config.toml
num_hidden_layers = 16
hidden_size = 256
num_attention_heads = 2
num_key_value_heads = 2
head_dim = 128
intermediate_size = 1024
vocab_size = 1024
hidden_act = "tanh_gelu"
norm = "layernorm"
norm_place = "pre"
norm_eps = 1e-06
positions = "learned"
qk_norm = true
attn_scale = 0.0884
bias = "all"
tie_word_embeddings = true
parallel_block = false
init = "normal"
init_std_qkv = 0.0312
init_std_o = 0.00554
init_std_up = 0.0312
init_std_down = 0.00554
optimizer = "muon_variant"
learning_rate = 0.0144
lr_mult_o = 1.5
beta1 = 0.9
lr_head = 0.00737
max_grad_norm = 0.5
warmup_steps = 37
schedule = "wsd"
decay_fraction = 0.346
decay_shape = "linear"
final_lr_fraction = 0.0
batch_tokens = 65536
max_seq_len = 2048
doc_mask = true
train_tokens = 446500000
max_steps = 6814
dataset = "wikipedia_en"
MLP neurons of a small language model. Each row is named by its layer, matrix (up: input weights) and neuron, and shows model dimensions 128-255. Each number is 128 + 24 x the weight over its row's rms, rounded and kept within 0 to 255. Numbers have three digits each.
A block is one neuron, or neurons of one layer that tend to fire together. After each block is what it responds to, as a language model described it from the Wikipedia text at the highest values.

L2.up237:131142126151185126083137064135130122170067132139148131135132142123110130145093168111133120094153168127134153105133100154101114113099090144107077103110153139108117183142135124093085102140128174132120091110131127103118143149122107107176138166098150100149173126129126116182135128118093093137152156124131110154128110133121104122137131174141162115174142139129094128130085115135152142106130
Description: Short subword pieces inside longer words, mostly be- starting a word and -and- or -if- in the middle, e.g. be|gan, Sant|and|er, Pac|if|ic.

L8.up147:143152153134120127157185139108093153118089111086110139109124178114089156109109136152158094165120159104169164133161142144128145102143086112106116116094195175138120159121101190086102156163128155114108113133143142097136090148110140139083128137131169113137111130164097144135156092164115147151173139116125098111088133143147137127081127116103121125156134120158100090120162077163117143098120
L8.up211:095142131103142172116110157141110169143064114121160155160102110177098153121105133141108137123154134098126135120130103162119121103130126157125138145126156171090133154131098144136138140163116130122127092123134120069102127131110118123117117128070177142157164103154121130157157105142085128125121136127102139135150136132093127175126147137115160068141059100134104131179118117158123101106123
L8.up225:115145163132103155138139088124105126155119110086119137143108106104106109124182121122132128141126131118105135149165138101154132113099128092163101135158128125150109090111098152110176124131159148097179123140121159102138067123122111152149146131126134122100129119151113118134160139172128137148162120163160080108134106162088085120121153110126148114095150141111114107165162092113138109153117
L8.up969:146107099131203120114091082124096152103064141179135168112166121081101148127136136106099099104135123080105139144135100119117138122119129138120116110127143122152129148156081148146107086127144118106132103124140159133136156163114119145124096188125153121170087127130132138135138106103132120176142119139138126155115147154151108148113120108111138115171139130118122159103130180125126109131106
Description: The letters "and" as a piece inside longer words, as in Uttarakhand, Hernando, handle, propaganda; also other mid-word pieces like se, ard.

L2.up979:104191142112115119092137176117126147112117114095164130130119126151125108120153130123137127118117127145128116123131121112111111076152144122113107117112108116105180143132141121087120109112100181098126102120133096131097117135146076162117163127117128114121133148096118141110138128127109129114124099151142148088086157119124094113037131184113132130185175117137127145103094116098132141122125
Description: Word-internal "sid" in president, consider, reside, residential (strongest); also the word "of" before a noun phrase and mid-word "z" in Brazil, Bronze, Lorenzo.

L7.up25:142105128086130150115140130148156120107132112061164080129169167100120176171102127108149139134139122100174084146122074124090121141096137168139153099112119131135103110172152131150146115129160141113141108168130085152135163148141088110126134187127150127150113106129090138146080141117089125110147176146144126133191120116121135130110156161097124133096095099136139089127106146144113137158110
L7.up133:111070109129124130152151099143158138103120150173129127092147148104127136140123117125143111137136131123146092144100100132126079132110144129150082142134101127127139113101144150125104154144152146169106125108095165123151122141146164104127139218123112169137121129136133120104146094127119136114120132128121102118115125156106157105143113079124096130135125165111128124132071174121116134151107
L7.up141:123086112105114171133144150142131122101159128153086143106124160143121113121137140122095104118117136150138154163128113076183148121142143142124144117118108132089160134154125145097144105124169163115121128142136150153113100106156107096149160127141139188094127144133129143139124164104085163135135147123163121106114172180109142119105156110112066120162127175118107112103108153130054130161095
L7.up150:139123108116141131165143107114134146118149118152098126131122119106152110091115125144131127116132118131148106103172177186152160137134117161102111143132163157109121096147124114117100112126105146120123130107147127179109124128150126164129083190128186120151163073131140108112109143156124147146116093122106144135129135144134126153140107154151154079090086141138130097119157114140161122143097
L7.up190:111134138160116112118121173123116155136112101191155104141095117132099141137087127103171140144106135149125081144141090161168127090122077142127120135138149112164171158118077125111099142110160147116115118101093144123102116176134117114152142161095154147140145127068131155084157117099128089125121123123111115147113129123127147137132143154122122128066111141106099105096126129117103139135100
L7.up288:080115116114150130140140156140141144130111097125101137147097139149127133115085118099127166125140122116161110119144126175113157126164113120115133135129144106112130184121110135111134141067142138139093176097095166113117151150116140098122125163135141143120147099100151150127149133109135163090120129168108111125149083130137118112125142124132133119068122133126139107120152146070099132120100
L7.up291:187159133140151129177088113112105157116144106138131114113080111107092109152118104167118105146133122177162113144134141134117145118196123164147101095140160117108139130145151088136121163102130081107101120145084119135115131154140149118119139117157166151104101086134149096121127116155089136156122117149124084151122089122133145103095144104131099170130106140095148122186082120143124155134120
L7.up361:109167112119164146148082135168125154148118112147154117163178122113121141139139181156083135068128173146099107129098129135089125135081101139135142079124109121140171118128158141116128132134123119091158155134086110125118137124073091101125144112147098149117146118127155133133149138129118105098090120143152129140167103131111121131105115164143098144121155114151150121132119101132116148163122
L7.up393:119133143144126156147130196147134103154119091126119128153157129119150138100090136159100106081115075094139149153119080107106129143112102125122087141092118105136172174140181126136142180137121129114125114145102142112119115126111143121145126115173120121136147098110164133090121150105119139135106194149134105116150156156129152131128134121127131120125140126165134102158117156105100124124107
L7.up438:128123106160193152139131124158130105142132122149131130137130144099157101145116071163097087121143076172163154153121083140124140147142140135128114098156142137152116151169150091136138092124142129111123110150151138141138111107129126133163147146157129126124124128113090086097107098147134175123101117132154092092133132120088149133069107124125146133108141119108126123161086126108116142153143
L7.up534:082121117138109109075097151140147118178126125114145153152144128120141168129071199099136148066085110113168140127119144133137142091132107141099145115127140101171146122117129165104132099137168149131139138149130111129132153120153152129138116133155109144131127156126156146132121120104114089146078123129113124112128124127104150139087124176096111079145102110162117089119064126118117162087151
L7.up575:151139130205120108126137135156111095159137125143112142131111143161116088120111128145140123116084149116156100115100171166183118121123086144112115086134147139166125178149183103133108148084135125121149114100157143116120122136098142089159152184096138165140113110103095129084140073092117130127112126114132110081110130158114132098136125143139124111110105132130111131148120156106140106139118
L7.up670:141137090135184165100132184180091140124134071102130129154099113109127124139117138159163129134118144102221107145127113159139113095109109132138154168121166165126059143156119141120105119094148136101144114130141101133087088157151140104115151137081154151098080115114146110119116093085128131145135143102148145127133099129161112140111111108118157123062132175136104137102128130126130127119147
L7.up834:144126138138127132135129144160133142125115138141148124121137124164144111135107145119143094108141142116141096121100083109127109134140110111089090097119068130161139134134087157115133098133111129148091143133098151117107129149187132130162171140154159198111138127104093139126105167127122149122123151113147129114101133133097130124093166100157109107128116154115169174122109123071121156139118
L7.up923:127111099109158175146140156111117135147143080119105119136138133123125061111086139111163139136147129139108128145130123148149120131147129116120152119097115136165119158130102106167157110083182137142079163097156156105181109151121108126113158163117155121159135117078116127124108131107132153142119165159127117112138134182124149164116136091101136101067102081141136104148121117138097124129096
L7.up931:129134104126104163140148100123133074127131129083144160105158113129119184102111122143109098137161088107116096146145097139169102170089128116133088102146078115142171137122127162112158091126163170119128108132085118117129120185125124152152121138119152122121146127093093119151114161132085120124155130094127132110159175112118136126114140111165128126071102093095126116131130132092168127157120
Description: Periods and function words inside set phrases whose next word is predictable, such as the period in U.S. or Dr., of in "As of" and "one of", and ell in "as well as".

L7.up51:114135149145119149105133116122117129132138123096094124102150141119118166141119120125123127152145119110145148134132105112125136058152110142154119134133133167099089120121141158139123163153119132135117103131118133153101066125147120153164091116124123074148109133115152127102135113126109098133167109154130169097107117121159112130128130172110135112115157170136174143144152114139153149064123
L7.up71:095146079147129124155126070102127124143128177084099112173098143111094124138135123166158100116133149129168118152109070143132116120115147123148150176140125147123064152166138137107161114117139135134079093147145103112134170162119111134128160170155084138135098140153156109128148145143116107127137136112116105085113120133125111122153098135128171176090140136101122156122117107108150095102127
L7.up96:095106106144161144157102098141145093116128144133102129154114123123101130150154116114138132132137148130142132164109130143101137095116143157132125116128161139128139151092084118083177110103159132130107138132171126146131118123171122139100118114107116140160121094137126105119120102128112144118115096133123105143134140153109108139146088146084147136157101091165126101128182120120177086111104
L7.up110:082139097117121140142115129106150119163145104131147127101144104128112132115132176121170105137124144113149129154122123103136181131144086134167113129140165108128111114120099161128125158158152135125112144145156128133159145123122105137101128118124130107150102139098176121122111150088117130174127144147154096116107121158091078173139137090117105132151123128133141172103101110131157126137130
L7.up242:119140132093160122114120102127170141119109061098132116109133133091116173098125116141140124136158145078109109099142057117122165162110116130149086118144122105094146093107130112123132125074152134094150099099107095128144117102133115133137098113118153093154121141160154122119178112107117131166145141151144149118152130161141140129121129146085142166155121094146157098115100148110178122094101
L7.up413:081120114116164143184165082136149107106112109108131146139101120141152138110143106129168090130097170113146131153147144124117157102163096139112106156138127134128109076110086116116123141155110144102141091128114118128165154169137168119139155183117143115142095086132134107118128175123116135093115115143136114151124146112101116177140078138149119141130086141106132140145155097076129123147101
L7.up419:114159121085138126109114161130124179152152158121119175107091102112140153124092095173135141136102188080145111134157123114099077108113119153121153179114125162085104144128105150149141162117158122117147096145114084113108118147137125128099117153105123117138158111160159158120131128120127102144127154125136132161134102138119157168130137127107130157103074080143141130155119131155157099082082
L7.up487:111097154115173152138104156113182083132143126123118152113137151111107115171102117156113117113146108129139128100134132119174129140111085134125132105153137119130122156125103136110159099153100121098120150116175139144154128142145095109117153125154127123129158105089129129113117118098143130093156135133092127166153138141171098142095103089173107067145085181110130183168169109160106140161112
L7.up572:091115148074145120111076151173153163159098101099128148150138091157126151165124125122115122140167125091148111116087106125146087104122103122149135154152119090088111159123126114105125160132146126122176106144190165125112104132113133185115151094129125107144150088119144134162162096130090112129131163118117082124166132131115183103148129134153114106124152149147102141149115094085145094151149
L7.up698:090128148136136133118104152108134135116165117162080134133121120138110131125139134167156109097104175115130150111132101126145115115125119162129145145100146137111165138149158072143134152141143126088093149147143152113148122109171132120158112128133115107181139116109159150129120147091099156124103157167143141100145094101152154110119170151152112095124109128105118175123106107158152163142130
L7.up753:109164089177135112120116125082148132118112083144118142115104162157148161155129108145132140092108114142113159186136108136129127124131094153142111170142111150105150149080127132111150133163125132146154080136172142150151116123087147110174091138102136103127143114153100080092148158142088124150155116130121133099108135115102133159136142146117106146099135125144142122097111143102161137150098
L7.up837:111136122144162149146115111133128125149105121131153121159115142077095115116126150170159112094133157122130129141129151123099098139113056095129115125142137155120161160128153118128087163150151136137111168131114131117117097120129173148151108118181108175194129076124157115134173159130130106162103124138154104100116148170118155144098101125135078116156132112116148143152112102161149140157086
L7.up869:128151136128131130102132131099132138150131134130115132158119103120144132140163181151118097163167138099129116102112134121077087070136109110122117168128128152120171120178118104103175076159132160113142119154074102101101117117142149120148165121088146124152130116145168151114147129106119132100109119139076142142137153101101149176079158124165105145159062140129130140125127181148136139104120
L7.up872:145110131122128125120130177117132133095131138048094133155142130157154107153078092124129128115114152140133137144138087117164138150125145138151173135165099131110158166111117067133185128114124122086123141135117131104132120142128144098139110136117161167110147107068157134110107137111149126122173145147119105091143114087112140165152118127086109146071112085132091098173147134102116105159096
L7.up990:116138132100177136143136133128152158133133126112109100108104136076181122155131114137122094135121176083127104131137089152144129134137107163148120158161106121107128127169149165133138143153157172109152085130122122141137139120134127125120112129096110133162113107131156140118089183119125111129147120149092113109131105102144169071103132133167155103126105077131125158085108101109136084128091
L7.up1020:107079116093142118126144137170108131117137152140154151137125102105152118117114141156143088120105104114140163102130084113144137113126142108105142151128144143092143129145148141123126090113160136092161136157097124155115113114114120121109155162126125131097091145135109103101134154127127101114148123152088099100160106109149196134087169180176122147115069187144112142118128117160158102113161
Description: Fires on "and", usually the last item of a comma list (blood disorders, and) or inside words (Band, Commander, Vandenberg), and on the blank line after "= Title =" headings.